Part of a small language model's weights: vocabulary 39740.
MLP neurons of a small language model. Each row is named by its layer, matrix (down: output weights) and neuron, and shows model dimensions 405-500. Each number is 128 + 24 x the weight over its row's rms, rounded and kept within 0 to 255. Numbers have three digits each. A neuron's up and down rows have the sign that makes its largest values positive.
After each neuron's rows is what it responds to, as a language model described it from the Wikipedia text at the highest values.

L3.down1014:129110108099155112110150158133164142119123176135135146149147111124145112147103134128114155123181119151122093154160122098088117136121067141142103164161140116149132127176111139111149135143155104112124150142107155134135109208138113133154139110145150131146142126120114112122123175147139114119
Responds to: Football minutes and battles. Apostrophe after a goal minute in football scorer lists (67', 62'); also conflict nouns like battle, defeat, armed, with scattered name fragments.

L9.down1263:135194102180129156118156153099140137149169121110150133101110121134107098090155151099140138115153129120102150152097159112155161123173108132168115170096124100076140167161112143169146132135139143103124128119090108093122123135134187095108110138150147123128156074143164153096128123128106140137
Responds to: Indefinite pronouns and quantifiers. Indefinite pronouns and quantifier words such as nothing, something, none, anyone, someone, one and little, often as objects; weaker hits on scattered word-piece fragments.

L4.down1089:123135134111150131120111111100116127123151152089121140127113112113107115092131132129121175139126155107104117098125094162109134132090131099160142144194112154100139088115161109134106105150136109146102112116149140126132168125111121178162095161139175119133132144136139148141108096115146109167
Responds to: Mid-word fragments and codes. Mostly word-internal pieces, especially a capital A inside all-caps codes (DAY, EA, CAO), plus loose words like public, bacter.

L3.down1860:152107153107131125172092147092088101116113135111143106065119122151143153158137106129137116091135123162138077138135152177087156156139155130175161132121120120136128068145136112146134190168103124118135131146165075116131041149150197153145146088097069146149116124142151155141090170142119136090
Responds to: Adverb before main verb. Adverbs or quantifiers standing between a subject and its upcoming verb, such as also, later, often, then, both, and "the two"; it also fires on word fragments like "all" in alliance/alloy.

L3.down634:111093115140154141114175183148137117106150125093152142110148166118123127129135060140154183120102104113130168115105119128112137174118136100128083145131095141097165155112109120125111096091125108132122150135132114138128108137117124164087145128165136115120142147163113133144098142078129132155
Responds to: Word "public" (noun modifier). Mainly the word public opening civic or official phrases, like public affairs, public spending, public law; weaker hits on role titles (Inspector, Rev., teacher).

L4.down1146:143130109133144114117147143146122148103120097133104112096151174091145126149119078114139088109136150156107138133117100112102109132117095119155109148152107106126115105087124165106120135140132105168088112135144111100147132140149133122096149112166113149155112088121129156132128134128130140138
Responds to: Battle and place prepositions. Words leading into a named place or event, mostly "Battle of", "at", "of", "Operation" in war history, plus scattered mid-word pieces.

L4.down913:127111138139116157136120122165161110166136105147112124121121175157087132096121133149115093148120125157135133116119128145084123132105176146105140168143121108132129168108141133126135100159135122176130148101127153163173123123128139125140129170099122123139126094102099170107116170143148131157
Responds to: Section and row breaks. Line breaks right after wiki section headings such as 2020 census, Species or Opinion of the Court, and at table row ends; weaker on mid-word pieces like -bon, -rast, -aud.

L9.down2022:135132143126113153158076132111143143115121118130147103104120106146115108131111167093105083136108135118150135155139159140141193137092135139151122162130130126114121111136152140169121133134149130113105097126115096135091080108109163118132090111101123105172133135084139142189138150119138140120
Responds to: Focusing and additive adverbs. Focusing, additive and restricting adverbs such as also, only, mainly, particularly, partly, and connectives like in addition, but also, not only.

L9.down1015:084093151100169141109120143111119109118115122119185183123132131109159050153107080136144125153144093131137087133168096145117149137143121178165131103114077166105171156125136130120111086088162123123143151132102168133144145123146113139139118161108131111172155102126092093097161142137111087086
Responds to: Battles, operations, named events. Nouns naming a military action, such as battle, Operation, offensive and engagement, often right before the proper name; weaker on other events such as speech, championship, broadcast, and section headings.

L4.down926:124137110116117127121121129105114115145142136124158108103085094128089126159187127144167105145123136110145163094099125106103120147133103116129111150131121089135173145137113103139092141166149129159120067153147152142151118161116147126138125140144150182155147139134143115084118196169134132152
Responds to: Fall and process nouns. Mainly the fall in "fall of" phrases (fall of Damascus, fall of the Berlin Wall), plus snowfall and falling; weaker on process or narrative nouns like growth, history and story, and on mid-word pieces.

L4.down430:121151141152186150185135143106140177122122165127128103126141112110106094118133126145137124115138157128105094137106132129125156122137121132142117121137111171108099105116140077125099127128133130130067131177139094140141124092090127130092155155128156092101125161125124144098128155113110114104
Responds to: Word continuations after Th-. Word-piece continuations of names and rare words begun by a short onset, especially Th/T, as in Th-waites, Th-ors-ellia, th-ym-ocytes; weaker on scattered unrelated tokens.

L3.down1598:119176149136143098146118130083126144147115117134135163109139128129173132083139140154109130141168116130148125123137127100161178134149115127144133140158118159114121140134132112128137103125158125091141109150127126141149089124120164123135103089076203114165084099144158101132131120103144130119
Responds to: Word-piece after initial F. Mid-word continuation pieces right after a split-off initial f or F, as in F-SA, F-DA, F-ARC, f-avela, f-ailure, f-it, f-ight; weaker on other mid-word splits like b-isexual.

L4.down1681:126100138108152124113135134110094107119161164118092155077077145144117107113126161133149140128126089147096119162105118141114125153086103098116151119112126097166106142090133091131092120090113137102121161192109145130108134133152109114145119158119172127133156104141166135162134117105147112140
Responds to: Word-continuation pieces and adverbs. Mid-word pieces finishing a split word (tund-ra, cent-ur-ies, Tope-ka), and adverbs or modals after a subject noun (often, also, mainly, may).

L9.down682:080138099135116115160142173100152137116162119103069102165115144131135102128138170109167125116101161097120160114088102131151163144124108095131130116161134087105137160105142130171101155080151119085119094119149148153144109164191115127174146113133180136134104103125142119130151146126118174108
Responds to: Table and section breaks. Line breaks that end a markdown table header row before the |---| separator, or follow == Section == headings and paragraph ends; weaker on numbers in table cells (24, 33).

L3.down217:114144104179136141138162160128094126165152121151173136112130125114118167134144153147123083120122163107084103096131118121128144148137177153115176087125142144133138121133108093167108151141129122097122092122100096097128160157148158126128140127159116129114079179120126086112169135135131122107
Responds to: Post-heading line breaks. Line breaks right after Wikipedia section headings such as ==History==, == Background ==, ==Career==, and occasionally after ordinary paragraph ends.